config.toml
n_layer = 11
d_model = 448
n_head = 4
n_kv_head = 2
head_dim = 64
d_mlp = 1216
vocab_size = 8192
activation = "swiglu"
norm = "layernorm"
norm_place = "pre"
norm_eps = 1e-05
positions = "rope"
rope_base = 10000.0
rope_fraction = 1.0
qk_norm = true
attn_scale = 0.125
bias = "none"
tie_embeddings = false
parallel_block = false
init = "normal"
init_std_qkv = 0.032
init_std_o = 0.0397
init_std_up = 0.0458
init_std_down = 0.0458
optimizer = "muon_variant"
lr = 0.0113
beta1 = 0.95
weight_decay = 0.0
lr_head = 0.00508
warmup_steps = 97
schedule = "wsd"
decay_fraction = 1.0
decay_shape = "sqrt"
final_lr_fraction = 0.02
batch_tokens = 65536
seq_len = 2048
doc_mask = false
train_tokens = 900600000
steps = 13743
dataset = "wikipedia_en"
MLP neurons of a small language model. Each row is named by its layer, matrix (gate and up: input weights) and neuron, and shows model dimensions 304-431. Each number is 50 + 12 x the weight over its row's rms, rounded and kept within 0 to 99. A neuron's up and down rows have the sign that makes its largest values positive.
After each neuron's rows, "fires in" lists the words (lower case) most often at its 100 highest values on Wikipedia text that the model never trained on.

L4.gate893:52 57 41 30 34 15 48 45 60 60 54 44 70 61 52 40 46 44 58 55 55 61 52 49 45 34 61 35 56 53 48 46 38 56 63 55 29 42 75 41 38 39 31 39 56 49 45 48 53 19 46 45 38 54 71 40 60 55 50 39 43 68 45 50 57 43 63 45 53 51 46 58 51 44 45 53 63 60 49 65 68 40 43 46 48 59 60 57 59 43 66 44 44 56 40 27 33 59 64 68 41 53 36 50 48 30 58 58 40 52 42 26 53 43 59 57 41 60 23 52 30 48 55 46 48 47 43 77
L4.up893:68 62 48 33 47 30 62 60 58 47 48 63 64 49 48 58 30 60 55 66 71 41 49 44 64 54 52 69 47 70 32 44 57 32 36 38 55 63 38 51 44 41 63 39 49 49 68 47 47 76 55 53 46 45 42 79 69 41 56 66 36 57 53 55 45 57 68 61 70 33 29 63 40 52 65 42 57 40 50 49 55 54 58 58 49 47 42 55 47 54 52 42 53 37 37 69 42 38 67 51 48 51 59 36 59 45 62 70 52 62 52 54 50 46 52 45 42 63 50 54 49 39 25 67 41 67 65 49
fires in: "of", "and"

L7.gate663:44 52 53 47 42 51 56 53 46 43 29 59 44 58 49 63 34 53 62 57 40 44 38 40 76 47 61 39 56 64 38 38 70 59 62 39 42 49 45 59 60 38 39 87 50 54 62 33 53 58 33 71 51 45 78 41 50 76 49 48 43 57 60 67 40 40 43 42 46 43 54 46 45 55 31 42 84 44 51 52 51 32 40 78 37 44 34 64 43 48 57 22 58 36 62 48 36 40 52 55 62 59 39 51 68 54 33 24 31 50 35 51 57 65 78 51 59 42 67 48 36 45 53 66 57 56 56 38
L7.up663:67 37 41 51 35 63 60 43 57 52 53 34 51 57 52 71 37 40 45 49 55 44 54 66 46 38 51 50 50 65 47 66 63 68 57 32 48 41 49 50 59 51 29 43 25 56 54 48 44 27 35 42 75 52 50 42 50 61 48 47 39 46 53 62 37 73 33 72 47 38 42 50 28 44 55 34 52 24 42 46 75 57 39 39 28 53 27 54 65 55 68 66 51 59 39 32 29 70 65 48 55 66 45 42 61 53 65 37 57 32 59 44 51 55 51 61 59 45 62 49 56 55 27 54 64 32 46 51
fires in: "the", "by", "of", "to", "in"

L4.gate928:36 60 61 49 29 58 38 72 45 41 42 21 71 54 60 44 62 69 55 44 58 42 23 50 57 37 57 43 76 60 46 47 38 35 51 45 65 50 52 69 48 55 44 59 61 53 53 48 40 64 74 43 58 77 65 72 43 34 58 56 54 66 58 53 68 65 31 58 49 17 45 61 49 53 45 58 64 44 55 49 42 30 50 48 55 50 55 67 51 57 74 53 40 44 64 55 51 68 65 60 53 55 38 54 51 48 56 49 46 45 33 23 65 73 58 43 61 69 44 39 61 56 47 69 33 64 53 52
L4.up928:50 54 30 38 51 47 52 59 47 39 45 69 78 71 43 61 40 50 65 38 30 67 56 52 35 30 35 38 49 41 35 34 60 66 57 55 33 38 58 63 66 29 62 40 53 32 38 46 31 56 65 48 52 72 25 51 56 38 40 68 50 68 41 72 55 59 61 68 64 56 37 34 28 53 63 44 36 61 45 56 56 56 35 69 35 43 47 57 37 54 33 63 43 51 50 31 80 36 65 46 50 61 49 51 75 42 55 57 40 62 59 53 49 60 47 27 60 78 45 55 62 51 34 49 51 42 39 57
fires in: "and", "of", "on", "for"

L4.gate56:54 49 54 45 62 82 56 60 52 45 37 60 42 52 52 54 58 48 44 64 45 37 47 52 58 24 43 65 56 48 43 50 33 62 38 40 30 41 74 61 46 52 69 31 58 50 71 49 53 45 45 60 56 38 87 37 60 59 56 48 45 50 63 51 46 53 36 24 53 46 46 37 77 43 78 58 71 61 43 68 56 43 67 47 44 59 50 58 54 67 71 57 57 62 54 53 33 56 37 71 58 62 48 59 76 64 37 42 45 76 59 34 71 33 43 55 61 61 55 45 31 51 55 48 37 15 40 54
L4.up56:49 41 65 50 60 52 28 33 33 62 53 45 56 60 54 36 28 49 38 26 79 72 45 45 49 29 75 36 50 50 33 68 72 58 58 73 56 57 43 68 55 45 41 39 43 61 41 53 51 63 31 50 44 63 41 55 62 18 60 43 37 47 58 61 68 57 37 36 47 68 75 68 46 64 18 29 55 41 62 45 47 48 52 46 34 77 33 75 36 62 56 45 71 23 24 50 45 68 39 41 61 45 48 57 56 40 51 64 28 48 37 43 47 49 64 23 53 47 36 60 57 57 58 61 23 44 50 52
fires in: "in", "from", "of"

L2.gate591:61 38 72 48 66 48 38 41 63 39 53 74 38 64 46 62 40 47 43 42 40 52 50 59 34 59 34 66 50 57 31 59 36 70 38 57 50 52 44 35 69 46 69 59 59 27 54 59 62 44 46 55 70 39 84 34 63 32 59 40 59 49 54 54 52 10 65 45 41 53 45 56 50 50 67 43 65 42 52 53 34 50 35 35 54 66 56 50 47 46 42 85 64 47 37 40 59 52 53 63 69 58 44 62 59 39 51 39 52 63 42 57 38 52 41 58 31 64 42 39 30 46 45 62 36 66 55 52
L2.up591:42 57 54 78 35 47 29 52 30 42 37 47 41 67 47 32 41 55 55 50 38 47 30 43 62 52 37 27 58 41 28 24 73 51 61 55 55 40 51 46 71 38 44 42 38 51 42 51 40 63 48 49 40 31 41 62 42 48 40 57 45 70 47 63 66 42 42 62 34 60 71 60 54 64 65 33 42 35 59 51 58 48 69 41 64 70 56 76 43 35 45 39 49 51 46 48 40 56 37 52 50 59 52 50 45 59 47 28 60 64 65 51 42 52 49 44 38 58 26 57 68 50 62 55 56 42 60 48
fires in: "of", "from", "in"

L2.gate886:62 53 36 45 44 31 53 40 30 41 62 52 75 78 38 71 48 56 67 55 48 36 41 21 52 44 60 62 43 58 70 53 60 67 40 59 54 33 49 63 57 58 38 29 41 48 25 63 25 31 39 37 76 32 51 43 42 33 44 47 45 56 60 75 66 45 48 59 45 42 66 41 48 57 52 61 43 58 56 47 74 40 58 30 30 59 34 53 46 50 49 66 60 46 40 65 38 42 56 53 49 40 54 35 49 29 41 63 66 28 38 53 56 54 58 33 67 47 48 48 58 73 30 80 29 55 58 47
L2.up886:63 38 47 77 54 29 46 53 72 50 61 65 53 55 47 47 46 56 72 54 34 53 36 56 65 53 57 70 50 35 64 31 56 41 48 56 42 43 55 52 43 49 58 45 44 43 24 70 44 35 57 30 55 42 71 43 70 58 54 52 72 70 58 62 80 37 36 57 39 36 54 74 57 36 61 44 54 79 57 67 69 31 42 38 49 62 53 60 66 62 35 62 58 47 37 50 46 54 43 31 44 57 48 51 56 29 56 75 72 52 28 65 45 56 58 35 62 49 39 57 62 46 56 45 33 40 51 53
fires in: "of", "for", "elected", "copihue", "served"

L2.gate417:28 63 49 53 41 63 54 63 55 52 62 68 60 26 36 37 67 48 30 41 51 52 39 30 56 30 52 55 52 66 30 49 33 46 73 59 48 54 68 48 54 56 26 59 50 40 66 45 62 72 45 49 67 66 38 50 44 51 69 37 40 47 27 54 73 43 54 65 53 32 75 47 58 46 58 43 48 57 69 41 39 49 42 60 63 47 59 30 53 54 50 39 51 39 34 53 56 52 46 41 66 46 46 36 66 32 62 59 72 73 52 40 75 41 47 57 45 54 53 63 52 75 78 59 62 47 47 46
L2.up417:69 59 29 46 70 49 69 54 63 59 54 52 48 38 44 41 42 40 36 35 64 59 64 65 58 47 46 37 53 64 41 28 51 67 46 47 68 46 68 51 38 49 27 61 49 45 62 56 33 24 59 36 72 50 55 38 61 55 58 58 69 54 57 57 53 60 55 65 56 55 30 43 43 45 63 65 46 44 49 39 58 50 50 54 44 32 52 49 40 46 49 43 74 43 24 39 45 62 43 55 46 55 49 41 53 52 39 27 67 51 30 49 56 59 62 74 46 36 55 64 41 58 55 61 66 40 44 55
fires in: "on", "date", "up", "in", "skiing", "to"

L2.gate1078:56 35 44 69 54 44 24 55 69 35 73 55 32 56 62 34 52 66 40 41 35 61 42 47 47 42 60 36 36 42 52 62 64 73 55 44 57 62 37 38 51 52 43 56 53 60 45 78 47 52 45 47 58 41 64 45 52 33 65 47 22 61 24 47 57 59 51 61 51 41 70 63 32 37 43 27 62 49 40 82 60 57 61 43 16 75 54 33 46 51 55 43 59 51 46 58 56 39 58 64 44 27 71 54 60 37 66 52 61 57 61 76 46 45 55 50 48 58 59 50 48 35 47 49 35 56 80 43
L2.up1078:51 48 72 45 50 33 44 50 65 55 57 42 32 48 41 47 62 60 66 61 24 61 16 32 45 44 54 42 47 44 56 30 29 31 58 46 58 68 60 55 57 56 53 34 51 21 13 53 46 52 59 43 62 38 59 51 23 31 53 56 57 63 58 55 46 53 49 51 56 31 44 41 32 37 41 51 30 44 61 64 48 40 66 28 64 75 67 57 53 40 43 62 76 55 32 46 65 52 72 44 16 46 72 51 56 46 49 68 50 57 62 61 49 35 46 48 44 36 55 39 46 43 35 51 46 54 46 55
fires in: "in", "time", "to", "of", "a", "ever"

L4.gate1027:48 45 53 35 57 52 64 34 67 55 56 64 66 58 39 44 43 56 51 53 52 53 45 49 76 68 41 58 35 52 29 70 41 39 30 37 38 54 41 43 89 51 35 50 32 61 52 54 45 64 41 40 62 63 51 36 53 46 66 60 52 52 38 58 57 67 58 64 30 47 51 40 38 49 32 49 69 48 39 59 32 41 51 24 54 42 40 39 63 46 60 47 41 34 60 61 47 65 51 54 72 36 56 53 59 60 70 43 55 68 37 64 52 51 30 60 47 49 50 57 51 46 20 50 52 25 53 58
L4.up1027:63 36 47 48 36 63 47 31 54 45 40 47 35 51 46 48 45 36 68 36 55 43 41 57 47 60 42 58 52 52 37 62 54 40 38 65 48 41 42 30 55 40 30 23 42 54 62 45 47 66 46 51 57 55 44 41 77 47 62 52 47 50 60 63 41 62 44 53 47 73 57 61 53 64 70 54 33 53 36 35 39 53 46 42 38 44 61 31 52 44 71 48 38 57 61 61 39 32 47 39 32 47 14 60 23 64 51 60 52 66 67 36 61 58 39 61 62 34 71 47 31 53 32 60 62 35 43 70
fires in: "a", "well", "an", "part", "soccer"

L7.gate1109:41 47 62 27 66 45 57 43 51 57 51 51 40 39 38 49 56 59 37 36 61 40 52 49 39 67 63 79 32 68 60 64 44 40 29 58 41 63 56 37 61 66 26 59 48 41 56 43 39 49 54 30 35 74 58 34 36 46 44 53 46 48 43 57 33 60 63 70 54 65 39 41 56 35 44 40 22 47 53 56 50 35 64 34 65 52 69 49 52 57 44 33 57 65 32 45 74 52 45 68 63 24 31 58 61 37 28 67 46 57 50 38 52 55 39 38 54 46 44 48 60 45 35 72 57 41 73 41
L7.up1109:55 42 50 59 51 36 75 61 45 60 50 42 59 59 47 32 70 54 51 51 55 56 47 48 50 73 52 75 42 46 35 40 43 58 49 55 50 46 55 63 51 36 32 38 58 55 65 65 42 46 27 59 53 45 46 59 63 56 57 51 45 80 77 40 40 62 59 20 72 66 37 39 61 55 40 49 48 50 56 43 39 68 25 60 49 46 55 48 52 52 60 45 12 50 49 43 52 29 62 45 48 56 43 45 53 57 45 65 63 61 43 46 50 39 40 35 41 67 52 30 34 71 35 44 47 48 74 57
fires in: "a", "as", "was", "to", "the", "an"

L7.gate131:26 37 42 32 47 34 35 70 38 65 46 61 62 57 45 39 49 51 53 57 22 43 54 56 63 37 43 52 73 63 44 72 53 64 50 71 34 30 45 31 60 44 58 42 35 77 27 55 58 36 45 33 45 53 33 61 55 42 34 56 54 56 62 53 46 49 58 69 73 56 57 45 52 54 82 54 60 62 54 60 29 57 54 65 24 61 48 38 31 52 68 76 59 22 48 30 41 54 34 67 54 47 53 37 67 65 41 33 40 51 63 53 72 41 41 70 53 49 49 50 33 47 40 60 40 50 42 34
L7.up131:43 42 65 47 55 40 48 53 46 46 40 53 41 72 47 35 57 33 70 19 35 52 21 32 57 52 38 60 40 46 41 43 60 58 59 38 68 50 71 66 52 55 45 26 55 80 41 55 41 67 28 48 66 28 55 67 53 46 30 40 63 74 58 35 45 25 58 55 31 48 75 36 57 49 43 45 54 30 44 39 23 46 46 34 47 69 63 52 59 46 28 72 46 54 42 43 55 73 47 52 37 32 56 57 71 77 55 47 51 53 60 59 56 30 50 62 40 76 51 48 67 46 53 32 39 43 75 17
fires in: "in"

L7.gate442:62 45 50 57 53 61 69 68 50 43 65 66 46 49 40 58 71 56 29 32 69 45 61 57 68 49 30 67 53 53 46 57 44 51 21 29 24 47 52 37 44 43 61 47 61 45 58 52 43 42 62 63 59 43 58 48 44 63 67 62 46 57 39 42 52 48 35 57 57 62 72 65 48 40 38 46 47 55 31 63 47 50 43 40 79 48 39 61 81 65 58 38 53 52 39 50 44 55 42 29 52 46 40 26 49 56 66 42 38 57 30 51 62 45 73 31 29 59 44 30 51 52 41 47 69 36 66 57
L7.up442:33 57 49 67 30 61 49 59 69 67 59 64 59 46 32 56 63 62 46 32 46 48 72 72 46 56 57 51 63 50 34 47 34 54 43 54 27 20 58 71 24 58 30 50 63 46 40 55 37 57 48 80 27 55 55 47 65 44 45 39 61 59 53 55 39 63 56 43 66 52 59 67 49 42 59 32 42 51 51 43 38 46 79 47 71 39 45 51 51 60 65 35 62 50 55 46 50 64 55 39 68 38 49 33 45 65 53 38 51 60 72 46 49 36 38 29 56 64 29 36 55 55 34 48 61 60 49 69
fires in: "the", "a", "at", "this", "an"